Weights of a small GPT-style language model, trained from scratch on English Wikipedia.
Training: a variant of Adam for these matrices, 637M tokens, 4861 steps.
MLP neurons of a small language model. Each row is named by its layer, matrix (gate and up: input weights; down: output weights) and neuron, and shows model dimensions 0-191. Each number is 128 + 32 x the weight over its row's rms, rounded and kept within 0 to 255. Numbers have three digits each. A neuron's up and down rows have the sign that makes its largest values positive.
After each neuron's rows, "fires on" lists the tokens most often at its 100 highest values on Wikipedia text that the model never trained on.

L12.gate569:169103118097121150135136091069135105125082080108158133134156143114139134072158134166107107118079126155142210120151103150116114159166146189115117120079109170151129104079187094097145124102123105097118140214135135109106093119118098107084114167064094167122126160111101125125132123121070094160147189169144166043130173112160120109168120159154128094101154123167138144132121097129121128126105158195149107133102048172148133142135119157182110142129162114159084182112115157091122053091077097144132116187141164117161125199171184158075100103113132072129099150119100060155110089142138218138
L12.up569:177118159190103078104113116137107132129159143143141157104144167176162146139090102141141193134074160069128169105105161130092169135115145110118069167112129174139140134116081114141112098133118124111068112126070095111096153157083126116148087165089216152110080120157116186146140145100098158092187121160171104106135101094122140079123149120072184110138149127126145119165109125075140107110132165155129133181176141129129122163158113109105158082120127075108135097079124091116197118140145091114097088102109167077097143124129048120134104152165111163198133196187092149147182168174121162190
L12.down569:167167120114140155137148120163135087120109096153150113169130094071217139107156155103171121104131106148177084100119085110156120129170175146120140146157118102114163135133134143103158158159170157141112130131164088152135109157134164141149149134157078134101143125174103176124122195132110157154049177086142160103136108148104119111150134130128105119160082074138110143101137069085168126104168103105164083072100191129185054147117129130111135169093172118171068124144128171140150168122079137124092137150132108144096163095124171092117158170180172143103126139130151100121118132122155115143
fires on: "| ", "as "

L6.gate238:126151063107130158147131122148139122118140138132133158098096112154107123163089151159084158173103097110132130152103134069098149107126094132129196031143104157133163120063099136122089089105142103137131108083110066126118063103147126125169168128064068098095169143117097149137147192113081141113150106164143080101116181113165193133132111159110092120158119104165126127140072155141137153073190133118118155134104151190141148142123160138104114157117071126080111135167141128148112166094123071173139145120168128120147132075095126120101107175080151107187147122152095118067134077177147165133
L6.up238:169111190133087124106160056110108113121148110194163103096092150144128106149061194108127105171125086141138149104112163124139179102104151069159103068115105131129165188140064089175138062106151113123167130113152149089069127038105187119092211128128108180131091159142096148143114094121105123116106114134101151132099049154132091079107090147134090150157112093160135139139131118139123095151153163145123172147147045140095089142053144128178116160151143102149100110075142107135121151120134143150154172153109098193174155144141137098151107175096081111187090196142113106132182156132212131070
L6.down238:151164148153068112156142129141136136122106119185138099086146066121101128148126142143098112106121082137174133085089103094161136157132143101174134109079163096100197037166142162150131128181108104081158071130122109120162163111145123139126084171066094162103126131059126115193188154209157095106145195159116135126118134109110170100094156097070143097119123177096152190096129139163163137162142131126073125130119155137145114116147187143118076221174095170131133142178162194116120130089095069166214168117108110194170134155075146088107169089111186139136069094155106185169116140158127140115
fires on: "with ", "of ", "from ", "With ", "al", "als "

L18.gate576:179099114159207156120094110096059093125132110176158137147135093095042125086127102137136161125106079078158117122162140120104160128163123117198067139134057079151149108094143070165066102168090086095102111172077100103131093142158108098063113157180101127085092127070092164096174178149152078119080117141123148135132134138128141118153105159143161113086134125128136063112066126079179054102126064136142114163123212133177131125142111145113116083144125091099115078115146097158160131115108135101060111128131162096122156154152102149173065137162127125111136103119141121118113130140106135132
L18.up576:085102145192129154092159168146130114139135169098136162093224147132149168203179133090130148169144130140128141145163121127106110107115150131095093137107120179143095069108137165112192189147123165142086106169147177161133135109024099124098119117101114127082101118109146158122146164101146087080129145131151131111193100070098166125157133196130096097171153107167126111152086153122098141122122088149148090127149107099120182116156179143177102132107166119117144131117133179067160121101156115082122129089103157087111085116147137122136094093193130192139061178167093081093165101122122169070
L18.down576:158137176071171130085170109156136107159143141085151184110179175063182065113112170168199156075121064113143060114076140127168153111117109090083149132108174167074107126138123064125162153103145137210165109139150139168114146118124163134181093142127164153123126164119186104122065217119104122130121099177104135148173109128150134110152160103144104162090107118161102066060155140135174151144182110130051130121157119153188127119102122164110165156131107149143132149091119099201118144211081126052158078152148112123079145141176149155094145157138132158132116156140151106104106147093142124125
fires on: "| ", ".", "\n"

L6.gate599:124146103123050171072123082074106202083194179142131115070121155100090112152095109154115203132081138079145087122166135100104168122120090164172115160168135114175044112085140102067075076151063171163115148149123147197087120158105087127118127145131137107140154097167088074081097125105109105136144106168180121178168137128119194108108115145085138087109111102122115119195157102109106126139131085123110177140069150143101145168124125106088161139093104103086129151114111069134120120097113103084143145118177121088143123166116175192113038161170125100139089134101164093104103134146112111155
L6.up599:107078153064100169147186149186150099133159070206116113143171095148154107115117133113095108085174151122170217092146149108152108128098119147069143130159153151188144122147117123070125116158165082087163142119119132171139102127143098113114080134151165140148149116188121170138105106117127075113080180097117160098116177089155120152140139148115174215185128147144126068114192085129166137181061189130124109150137156121139121144102166112150120149134110149123107128111108125102076143133119194112121157173144131136187179120140158146179118156133146164179145102130064142098151101145117191179
L6.down599:148128094115146089111116105148150126183079110129130080156135122177131171107169105159153144108087175144104108117049132155146145132134141145088151103065133132085190130127129097150108105093115084144124171065134076180136123140125147101083143099089126138157055078140178098097118114084199171135138122086094161161169106179181161125189147084149118193071099153136083111136095070142127185120157149169180087180155121151135162083110093119131149142139091165163201104100201187120125100131126081141118086118126124100125135129181121052179173066119117145143197136091087093205078096133097119163
fires on: "and ", "& ", "en"

L7.gate148:098215092151117132101059194122158147147117169205056145137171095126088109149128140149141071141132114159070131148106149108148190088129140109162108121114163133081150122099074193123095142162119147174077122141130141111154160118146122121114175063100104176109127178122144088098147128134144096152111193097166122166144129120130161057163074137137132123082095153077110121046214163095115106127161134141104165068127095120156127179121133182129155130090162116120160130134108115125115105044128108110109121110143115176149103191153094139109127103129131114086157164185124108100077127186160114090
L7.up148:150113182116118097121205110055139146108140158159103177087096149123171115095093046129205120163125097168082180145119101156100092138104105137144112155172112189112147160136106127146096136145132154119130104128150101153134127131146132143101124111074064133096131138085149140099149132122099173125156076153091160117098058129117132134132103107130115094118116181116196116086125100162077078154097139145085089143143112169103147133159106169176090138158082110133108143105151159140147098097139120107116112134157187129152168074152097067075173094096101080197178089114077108123125079085119135069
L7.down148:160084134103150090100138137129099157109141097120108156136130131138127124107124112160174107067097090110087156158062101118178093098089165154131145157216084135112163148097182165141110110131131145133142140146108127110106077142133172146096125114151166120120157180073160148159119086142122074108148093100101182110124130097144141165113167119131097129061130176123127082138118094171118117106155148113121094153109105158125134111132120098217124167169125122170130108067105074096085162141110119104254159118101177127199180078135160106128127082091114156138126119100090133176160089146086079138
fires on: "23", "3", "28", "21", "2"

L7.gate659:215170122111120174128154167148130141168160200185070077067146188232100096173152097128083179111123096144106150114154128113135102114135167089177102127083159121126165081161072083072163145123156109110098105127110146112122116183124151086134130160150117114159096130063156117144145105146108131146096129081161095089096095158099129095108146131104116172122159155115093122103156122187033132096103143144135179124138101200091076146213179113106088120123129209088105140101123117129163077126158159174122163115149108160139132144130106158085118142110170169133131095103114143136162164154144145143
L7.up659:143106130076098101155137146062130163099173095120160146155092146109153072164102097111118089163178112124117069199149098139135102212157083180119143172173132156099118100167107100132137116124129161116121056159172171197121144160129120103170113166105118116160119138193115091120105117152153124141123102149147178082147147160129077148162184134106092056195105199101119103072151090206092122165136132093110106144129120147083095186100066075084175137139144094110181095145109120121115179149159132141096111091122094126111114110201168119137059164081117132126169127139064163084110131104091117132
L7.down659:142170121132129209143140115107081152087121174123149091109146144128129150119137093140070101168113131123115080110179134153129103085130155095146112120029152109099143167114125107115070099168098155075085162114148121104109072151101131162124140114148145167192057154138111082105136179121127128152173155116128115143143151146115138119124124176139105180116126093136199152132090115117119129115132194145115161091159179135142092119116152097180176065113083156093137100112129141156174170105173070064169139119198149113146119138154108092060149057149104129160128124130095168118116127135161119097
fires on: "k", "and ", "/ ", "in", "La", "z"

L7.gate382:110194078111168173151157101140156175125111164135068162124103044144117162111151090133137139117192142172151106067125108111116130187125094098120103155141106085135122129155139120120073168107118073116136181081153161115082124103076092124112113165091136149136144125154197098088112091116085056139171202118153114163168181124137102124117082133081091096135117135161109147133066151146119148075135132121146142122154064114106134139072117083111134141161131218151165152107140154078092188192097165105150201112161119091112134128108123086115115147132141173150153180103088138075094054096094149112
L7.up382:176090107126114125133136171177167162151145188170152160139087107099142079101153144099118139123123173098147133160127123090098123155092129101213143140143120067105085129134124060124113179125171192113105091046128126111138153107122091133142118148135093081146099190097133118139133117111134115114142118141135151105183149070200104087153157088118139123159183130105153105102179141147088111184120152130097188110126121125173140116096089037160110182119128122197199127133079157090136092163120128138095121106051096080188117193088087124108116117120068048155068148108123175151153123133145119146
L7.down382:121119125132152139127160153168182110151140152106103127133088085083126125119178123085180134128179102169138143120063154115132125186105149108186146152052135115091103123136125132097119111154138052120113132113135170125119083171091088150106160134099180130064160120159159134086114135129130117125107145117090160123173088123133123073160085171155081110082136147116200169115068181109123171135131146200144148197149084128078049096093155073167123116117162198161139126136148100111095195157111174095173158102138118100128097092151082120103134099131136129135187091111043094077072143164083167099
fires on: "or ", "from ", "and ", "sometimes ", "By ", "by "

L4.gate756:127135107139138195118160103174206149125137143111173096112134111134192140063169085141149127102111128099184147110102129053119138093119083122146111062167120143160180136178063097087045154119164077115138094142138093114149140168127073185138121149094127069171166144113158114151119134091154128132148174115097096097133089109107072124150096110054151100078181143150076139143054151147142152099211101131153157112151080091105119138096066087130151135146139151136138155186063116101153128200131157095165087110105128137079114151154094099132045093117141141137133135127126167145056103184137106136
L4.up756:133152195160123105107120133127148135151131139138058142153123172115118144157166161138117164107105100097120094119050122132077136159122119133085092166152140187045183099078133097088144184101137204098102144140122113101141144178137124115094135124145111190099174123099153161099096075162128117173094104133119104106145114098189106136146125108128158105106147173114163117121111091121111167124166118106169122134164163125039142101146134117091157163142131063146210060151156127234170094106152084166108150094086103140144123095150166075146186141171127138201101124170093162142124101135132096148
L4.down756:117078120123159135137082108152113155150134174132118138119125145119050088110165149142093122123092133156061143164125151144170156143121127157159133103084109119074138082082134128157152147096132152119133110093124129174103142082122119134128171132085165107121088164105130129088141148158167131149146109067116117138125163124121078163118139178152117095190092132060118086141090131177138131124172109196110112175111121132106139124096166115138181094136103110118148170161137201132099101117078058212000111085078155130110044154094115154107130197097131128143176146129118126129157130164112150138
fires on: "and ", ",", "from ", "an", "been "

L17.gate360:161123125141102180151142160159131171172180137116157149162157087087114119125154115175082101104109172157078106125108142127185105072171121075062155174157116171136096096124178141143105119114128154149194087127149115147110103164125145180094172119131131116144164150120148175149170127181169109143113085108112125127155163083178097115134134174073167099093117150174133206136123182139209154181083128143172161134129178154148076086106130093138118113109130146126105172205138141144115122113087182121110113123168110111137089163091056125121069104129130147104133085131184074108104111155182057147
L17.up360:086124091161139156107076145151093169205163188113125176055075146179177133059193086141186124108180117120130109135136128095134146105129098065092130079154098131138111134115111128161115091160190158131090141114100116177118127165130203090151117134124190119179103147153110122120102087074115182099104178127135067128176128142119137156117149150162171157116133130082075105137116171120137133131119046163107067106122206102105159119163117117088199160187161108078144113110112187127128156154182134091114160162114087146124112114118088114102128144107125112179161116116120103127101112152091097142
L17.down360:046118119190115149149074111146138121152100145142116103128115161125165164120104165097204155042130101113121110166094106123140155059132146131146144113156188141132155087092132135080138077172140106082136149108129093191100219090160150110060111164213114132103103123137124089063132117097101134123119213092156173095087092156176088125095146148166108129121109151150181081178188092121127137153131120117145160132174121156131146153116154153111176122166127117144161138100148147115123138142145149136138109096100127123085113152095134143143096147084089149090086057160175098163112140141117192131
fires on: ".", "a ", "an "

L7.gate265:076167105144101147094200153165105110102108078178090110129121142135142200114102160097127100109174133109172105132150098132178133154148123148088128165172087112091195140171100152107067109113126099123103159117144110086155160136171065142093144092148109152134146072138110140137097104088130120149166070094077171121127122091139118151172154139152168170111088126136070174123139101120144129123111144065105121050137174154123153086081114114083127132128125095080034165120167160140153176130153151079119146067105181179195132114111142182100150141145089138135120195173084082111111145102136117072
L7.up265:156142107112063139144101073135128088136114139129137133065159094163177085095133158138079123192074108141129116114141104155132164101163101072109116101139117159168113172134128130168052023149135127127119093094158159133118137135168167103123042110145128165138129180112131141058174152132131121086168133119190143092053215185147163203103125091133141139124089134081088112132093148162107062161142204048123119125149147124134121144155169071161159149139126104109099162181140136145114123097167150151124134111147183114142128145187126117124082120132080120160159125121143152157109158153178165151
L7.down265:133086123104076137166139127097172186112147110173131197167146137069172106166061139157108223147090107161160128125084109093102167132151096145170145136189149143225140114168095116090166084076151122164095123104145180091187115102101113123182133090137107129092133164147097181086135128113119090172121091132174120131110128127159168152111128132158094138162153170159144152162134108118089127105091123171123141105150163140184113084151109123120120091150152145143128136096164108139078147152165163125223127115182071124203122120147137104111156184163108130149051130112139202138135131165108140150
fires on: "): ", "., ", ": ", ".), ", "United ", "-"

L6.gate314:129132124185167138137089044150091162112192116125118127122119139052153102112103133135095143125116159146085100094164153119117077116102161174140093178090143149174143132128105153133149113151111177146132089108131106117153088091086134181092147187110116077106105161101117135103174132147119115123166160147178187057047168119140172142156145180095100114143125097130140137100097099102169097135213097078133137149130124139126139153127112094127140073099099125110086138131127156118120102192081083172165108113140164078109055138100142090106125107115111157119125151144205133133109173128141140144
L6.up314:085155125107133094201113119143133157132136132121110121166134112118132073136176119152160122121086154133172156119113107124067106197120159148125089128117108099148124183135130097158123161143136139119110117102183190066113143161117125178122071126097109102134097196106040110128119183058135120099142163139152081122157178124110131144148103118086155095087127115161068117126082146132181140070180121163146131104139158112146185054082149079095168144109080148108195131089127114165171106093134096104130174145114152077083152051159123099172184121151084105145105106158130117191131102136060097141
L6.down314:108086087127090129155138114117148079118150152116130136142068140092061156139139113132188131083132163137108114143108132131110175149147147098087110094154164120111143118083152104160097145103128100112148134177047133094163171106170104204125118118135082098156148167161116135095062190165139116130114173118107069111132067114131085104162105081126107190100141141178149060088175161172120105146168088143121115161151080158118116118166196135087127126122088142177142157129140123116164170092110156117109130120120158147111122187165167160194096116029203130173191136101163109109135123139178148111
fires on: ".", "worked "

L5.gate596:154095153176127160151081152125121126065093128139139153129143128135135104140137121175056081114113048193080131190082164078133162135067134107125140202164125056106144112097093144099105178146104132105135122156092095166121124136126094170075142096115107174144139151155102092161107162154142094076103089145212124127151107089121152149140139132125142086089156138103107133090177148108176097182188167066104089191093168141118131099107112124143116130144107117119176125132140118090212119138138095103138125087110147148196116137092158127114109132115180155095175097133114117150116123147111188115
L5.up596:100135142086119133134135131171111122111108148172099177121155150136157143155109185121127075128117131134099097105138178130168114188155161150143095100136117204150128110137100123151160141147127140128087188098108085167161075097119102146125173088122146091121109082086189133118095096157098114133164124147133179165143112217123108152088132156110108136147146126097164154123061163181156099091163118097112154108187129145110094118149084163122108149184086127110143127067164097159119132148064085099137091164087114121136102139107118166148124103058119150141119146098104154188138127109154149117
L5.down596:149063143134110167130077124140166117127145118090099153108133070147117172101182123160145119139103087167089089166123198129152100128130131092144205145154136148163103128126080122138187081082178094158130093108117138086096135111145093134071125098068143110097125138105135148193149104135152095125143078073056113129108098120106187063135129129086133175097111139081155128182137117091146104135124166073094138173133088144185110115102095123141087156124135096147076174128126164115145112052086171138227114142116125126164168141138100073163144126099144143188158108068158124145114153091107174182
fires on: "23", "11", "28", "12", "21", "13"

L6.gate529:149126121075167112105108109144155120122146111161103150138181111115173137085152122161056159114131159109168147146118171115182190129138191136146104072156140136058201124167157119100132090146174063163130169110078135097115178104095154160139161118133107088052200133088131114159115120141166132169093150100083094090092130133122139087113108137106078158150130053166092120103114099118128108108159160117119060147139156154177176142107153159145141152139134144102142187131180072121105158121113110115191129205154111110106127066132142164092096140116108138136120190170156123083207090121088134148
L6.up529:159176115152111136135160079120151147142157121117136093115082082135148098086098159127091173100093117128107081185185105119150162187167122134071103043093097147092113182171116156169139138151141158170152156126093180181113105145158093106154186105148077076038110116088110186106169146133107133074100143144135175107107178134165061150147164164142099113139104113173118138099154133125110066144130130083139139125125160135042167129122114111084169081122160086125159155134147129154079142122112151172094123123150142099117165075162215149133152191109154092138178118156118148132199138167078079082
L6.down529:125130110139075161151124145127155109110115084171122134133127132132103153189163095164133077174130176155143150114085135116098118090127152127158131105174164153183177090173182068055147119173131082113149131096170141126107140098129193122092153175105153177123115100138164160175158108148144127173152185074153075128159167123184156160113086146178180168139165155160117091127094074119152136084104114144103090101138159105132152138187135088162054144126104165133184137141137116160145142188135108123221151197137118175135132144171137086160122058134123129148111151134131173150144142095110114178
fires on: "while ", "with ", "than ", "as ", "of ", "alongside "

L8.gate115:126159116113096109120137127135102129174132072200121113075093142128128126087096113147110158117136193109156104118167112150180101090075093120149181211099107090178129200182118122104151047106096105080115137104057137081089149143154107122147163084155073151160195137152163135063128134102115138101130137152121123145186143130128167118166152144123122142130128153148086188108096088123090108093081119107160119103160113140135104111144093156151105088121158166111126175110090147154119124166174183074141122147207102124152154147095136124198113137148115132144089161093145107141138133134142135187
L8.up115:125104117112060112137117190137172106154146078172159093087208118135118125144157147132113173131079132110125101059136095096097110097157111111193136189129174172141146090124079092105084120132128133164179131116120133105128147149105144137111141140192115163127088118146166168095158160090109132102158092141137157100084132118139109133089151126106085131065179080142104131241154103150040134133142112071152074151088135132102138136132113192176168104121098137131183137179156191086194150144174176118128174146126141156192119155110125137112143106099032108152092180119120163132154135130114089143
L8.down115:128085095094177136146127141136157183119086200165228121099109099116105098133133136160143113115089101172104177150158175143146175099135154130170133139158152090130135094097026175166129147082139095150109139135124147123168182127096130082163092106164095165122116162160094149130127135156129101097158112109150122127141164145132096122162128104134100120156129116163094178168120099188142180066087142124143157147108060125104108097102098149118136177104147120149150111152172102080148120143120100091005128132116182162150146109117110131092094142165128142099108164101177159142153082155161094103
fires on: "- ", ": ", ".), "

L5.gate413:097144108150161144090084141093099153105090105096169140151151124122121126094076105152181108119086163190113067132157144111092138128154170129149140153095139113148125140128052060131134113173126125122152112149117102114136108148144166166125140150093142118091059170172174151199154124127077163164152060095132116136103158120110145179129132142098157110129146103131159155201091119144081095145165105101075126101118130137173099111141126081136080119132188097126104169117156081103141124139108059173128117134114096044162118178059117132147185168122182141110134164209140172125126141087109162105
L5.up413:164069085124046130110150088124141166137135138104114072124117132108135121183122114058133121162189157092159146162185113111143177071172179094083103102060178118119083162112107133121121143084073124115165100111135162136135145119148122092165159150120141166105117095131165111111099098127131144167132166132113163083095075181153156113173190119177134157076087178101102159144073154100115071080097152158131140168148082092153108121181143154146134132126076146096172125127140150105142123135094118137098134104139126145164109143115098171140126174175092128158101085143122149062159147134113162109
L5.down413:126115110120184048111130148131153125121145108086125138119094111143069106198126104148096141160172100137177124159098135187091100160126104137117103108146081162138137133129122053153056108160106161117123139118121121081148146174107157150139152131112145153136122096139149117209200121108124162114116092133185108129122133176129082149132113113133134086095110138124132123162138121129151103142150130172160123148105112118126169106139091115095122146142151098109150122139107120161131089154111084083077142118096081087135147105091114136118093194098068132149193102052095053122118119154132194149
fires on: "0 ", "'", "t"

L7.gate814:136185180161139159164145111137130067145101194173100139147178115108114165088114146105068112205114081133064167171093079162174092110159119129153132132158169171139150065133135086128116157082155129118133073139132149136143086140084098114159088068095127104163123105148129048105141135070185110118059097121104096104152142144161152182086107130135121167094161142138120086158145098208107112150140143139209168112097149158147186134112169197121138166092170128108169154110099139073116132190132177151118137148163140083123146174146153094127122137106157150109146123111087098164122159133158102192
L7.up814:188190108141094139132122107094107182086156197146128097127152100160147101115157145109137116132196071137084139141060142154149167142113184081181151137140160195095118142138041126073136163125116186140109123132072086161037135124078146132038135125095062147121166147127123097122123155128091088066117123120161102121132133139174142139147159133145089131194128118076086168088113087156146200117157155156129151125119130165158113112126117150161166127126142095122156150133134110091085129090102073120109158171205081101147124072143121127109105080125139070107127107178074124125125136155165098148
L7.down814:095154123168148136121151123128150147093181193129115127149121088070135118151104099138081100092127064130111131125166142084166081075163088129112110088139108149150171101149107083108098206083070161141159128108149121170192123100107125138167126127106180074188081143183133102065110180113149160152067156166132160085152161210102113152115135134164106193137180144154123072123128072142083130158114111190119136111106135169158139154121136141102155119114115153130114156112084170114144135136086169063061122130106153135138152165163163144123142126120121164101137147086074109168087176059123156114
fires on: "ar"

L17.gate100:131111081148068168141141163139148162154084126156133082140121128122141095125084151173077140142107181105173090115094166117121155182147112142121145078148150132176123189170150144094169080118064179105070118151096091134156145112094182114148167157205079160179130169142098143068062143159141104138136142195204157170161089136144094119180145155132104190063124171148090158108155159143137111103104077195113176109177114075150118145114132164085061152125146204086103070157092153124068120133157133167064138091173167152152101116149123166096076142164112113101115123122129137142111138126142112148
L17.up100:139139130123159147146134174120147128104131174090099115056068101135097130106149140100105083138126104181104133169121105101126131109084177157123116161102123111077138132092141161106151078160162074123149139135136131147107105164057119088109101156155117104150103177108144059172142097143096133075115187102150122073096167080151169132144119124122148105107126137124128170109126110178115137129137126140119149131068111098148098142133125174061130157158149120175142090085124076111180159111078140082055095100207124142111100152120153151123047150152163109176150159171129131139109106108157139154
L17.down100:182118120100101120128166074127129148125105112138099117198107121103104089168159162166132148147129167088112131143152086092161134128082081123076089121093114139153104114096137092134108163141106174177165070089132136134158146122150038181174150130056105153158137089146107110127103169119149076128132110080108113079097180168148086112088087116165112094117122160111150048079121154072133132138130106135129164152120124079074127099116145085133177091095171125069108211136114179166159198175126102092057176076023111119120134103151112141144162107100152063123117108092113122110186041160096128109
fires on: "| ", "(", "; ", "Team ", ": "

L4.gate432:166160103126134076150158123140180192080097121149068106157151152150151120107098184121155068150166153124112154121141206104157095125109133118119113086152094181093122113145149147120108094117186115183109065174125106174117124132125182117215203157084159151136110156079116124154170117149074171115150121139181141094120121113146137128157102121148114128174127107086095099116147180131097139163073183199080174168155077153132130058163108164116140176091128118081163115150145150149065115162153156111115121179178093187165160104179097157172103153115113114137137105110125092107141105183147106144
L4.up432:122192128097122124131188114135163130142129138133111144099166203128156158085114158120156139099141089097164130088143189139131149124123114134136167121125152199080121181156060182121044129106160141148115100152132097118123136104135144142222154138093166088109101146112124103115171096079118141133105134142086085126109158153181122144148090139093066125184114147137050145117137175091082127118163160107123113097153106128106123075125096132098172140135079131114103118154142157088150106153113177115117138088218152227172111131135138153155094124131145136170103180117175204116086100153144113091
L4.down432:177087122127136142157164120120151161094106089163154079098117141136120126144150187173107124171167140132128112125108154117175146134091168153190167134078177067118117090101136104102174141117122113163173129171099096110157171120138110093156140142092098072157087143154144081154100147149145136135143093132131046040167141106139071185155091107042110197136088171141189120103173108121147082066074125104119148124187124126126141117124155135127148158092086166116108153144135112125104092132100107178174145130130145096117172191196136080192168133110173100145109068108104146194115172113104084207
fires on: "to ", "-", "–", "of ", "with ", "by "

L4.gate596:142153168153121116094148186090136132080116148128139084179186128118138071124160095111184151120130121092155131081135087095125101164162169140088131109104157131082181073111103121095157145104081076129139141061159124173084103181162126133144111155056148100103124160123135081156148167154147147110177116136149111157122155110161147094101104112100090089110143148137196163115127116112141186120094035176116106123128153160132151095210163092063123157133126143149166081113144145158172162188172083183165088086127088112105137146074094095077173068134142080103159127140109161166107121160102149111
L4.up596:058150128108094063128096107128157140121140101138133136116132152157087160116114133131158116141127137146173164101104148155122124198114121109183164100127078162119118141147117134129156121148112142123083117123102113095135113151140115110158124164107096126153145118119103129158090166129177146123131204176115135171137116154110079131149176126127164065126179170093101031128129057159126184096144166132062110104071147079156164064119110154166076194094152083081175136104120142077092117168092087141112143157080079126068125094211109127146129173186135189129136115145185182187149145093097136124
L4.down596:071101086034077164118119119119138115188131100127143103047112125132120148111134088158181111100156109116152146183144162126157163119157118121176143126116139141116116106148136095116120140128077147176088120118101138108177205157136134127083160114142139105163159179127119139116108144108127083139064132102130154081125075093082112091203112165150075128157080168123100105136192114108044146106146094117180121158136112106125098134123116135094175193116150136099079152175122160132171112110130175176195130096073177119124127102059166198120129117202147146129099145113180118079151109124099183096
fires on: ".", "zo ", "ga ", "Party ", "1 "

L8.gate423:081141151137198126128128138092132138140144197108084145094098141197138109140126082147217149202089105080102136103209165096111115190129067116116156084110111148127125120103150155111101102126104184085166103148134163136125118173155136147140143064095113179120148063143139126172162139138058176067114078121174077133166130132078107117132153181122090169121124101152150091169058120117139098145132174125166197100159150114139073128101141118144087143140177123133112107161127135114085125149136118136123090146132184105161089172112179143154224145157096124143154135155139131104107142140107207117
L8.up423:170082121199119117158095182145109147121152147121122140087125088115100117085079166115099127082164147130133147124152071086105098123072119144133119160121110151133151183176144161141166164129122146123182142167095156156095113162122101097093096125028077174178111154113114099167114147148114103142082157130177108123134116137087134100106134088133074181176152127105100118160168067166142090080119219173153145131182153133133095110090160127109153108158187119184122140145143122112189150141115127144123190103142099158049171148148128097110081127114144116129115110089041135135112087094126107114
L8.down423:078134113146102105109139133150120086130126154086141165119115108123122101139134096149057164128165151170115089157232169118122135106140147116150088151127074178149182077083169128190150145119150110114113157128124188101125191142082132144169128061140115075145128116118138124123177147108190101143124134111187097089180139141146119129148087089113147088154093123102098075144115145126166111119108077133168122188133133140131150091126125202125099084168142124087141115108128077164075064069098059097081113142177145091096132127115098169132105171134087113161141133123108043118153096129113111133
fires on: "gave ", "'", " ", "| ", "giving "

L13.gate422:155138094127113131108205172136136092189110173117146194164157121058146112097114108121152184144146144111137165152086081098124185191092102049123083189138172201130125180105132123133141125096123179148150115132126120094136159135117115112140156069169107108139185109148135109131113080109160114072151117139163086099137110129147160138194139216127108104127124140208124144111136133037144097125107118095195151107162145167222097099151103138117127114125113131114135090188153138111106135138073176165136131158134159129152094139124120099136081094140119127080083125119155124100086152107184106081
L13.up422:031186144125114099114122112065161146087136167140119117162164153076136103132121184129093104161123163104127101178175096097116110131107122192090095110154132163136159179088101134107111119105112120052119169071078103099124140137120138159162118126078131098158098098136119196123100167113123157115196096119160103115229124095111143033115086079159126118129086098151068089139118102106163162166170113136107146183142074106191126080094144039087132099164103180116156127181147149120149134180154128115164136149115095106121127070119089185146145074137099164129087140112174128106166143124159202127
L13.down422:084133109142107132208130125142124122138155160164101174151123129125174121116093141184127114096120111120135162174114115072127136095156089088133126081172124149113113157084129076122142160128121057135184123148108117083118113143166161135071138088079111151194165146113128128174159144115128123098068151105128093115146161091132150148067163101144130158142099198120136136087143176114163175121125091124145152103099190105098169127149110098126139058104132208117127090192138171124194132175149143129110116181148117125168133085139153106120170137091143136104148107069154049108146117161163139087
fires on: ":", "==", "."

L8.gate657:167151142140112134127157160079084086120124129091108093178164048110149132179133133129202163118086139141100161085155079120135163119061136202092150148125129147100113112096169078094067086080101151114145162172131193199104056116111152120131079132124158073117117149110114152058099099096128138146153109162134152122071174118123138146132087151149163159142121113098144156121144105135107127202145124119122205143150123167165145141183141108129130103124108156086109176118110164121097111171150166097113094080137087134163141161129133107056130176114116149112117134065130082095107156116153096166
L8.up657:122099123111117149137146137113146175183093086131126069148111111161151116140183141089140148116138147199104166207062106128171129126145086143121133089152148150134118093085143106121065149165153156097154106164127156191132131126108177180199105137114105163141126142141120118079102145119111129106117166164130143075166089119189103161122136139151136116073187082113139124119186116172132147110097164191092113087085136141095149075161173125146148229125148205127185193161167152106141190092044121103168166132073110143092119093130100089130150135140135114121144149132179120131112170142173167140
L8.down657:108136087130107170121105173153102108142186096127123129158126107070052143046125085144115098130107065136106127100137137119114147068107155135173061129135005146072110103141142121140143139076088215163087141120088186122183130147139153180111111103093078159129120176121145140089121104074119157121084181092092082119156161187173105110091144151173050137105137173096131116148099088179090151057101088117094091103127101156137116146093108174136129112109093145161114093118109112164160103155137090166097164100101187134074150130143078184113094128137099122133216113118171119123127120143134115137
fires on: "ar", "an", "er", "ul", "ty"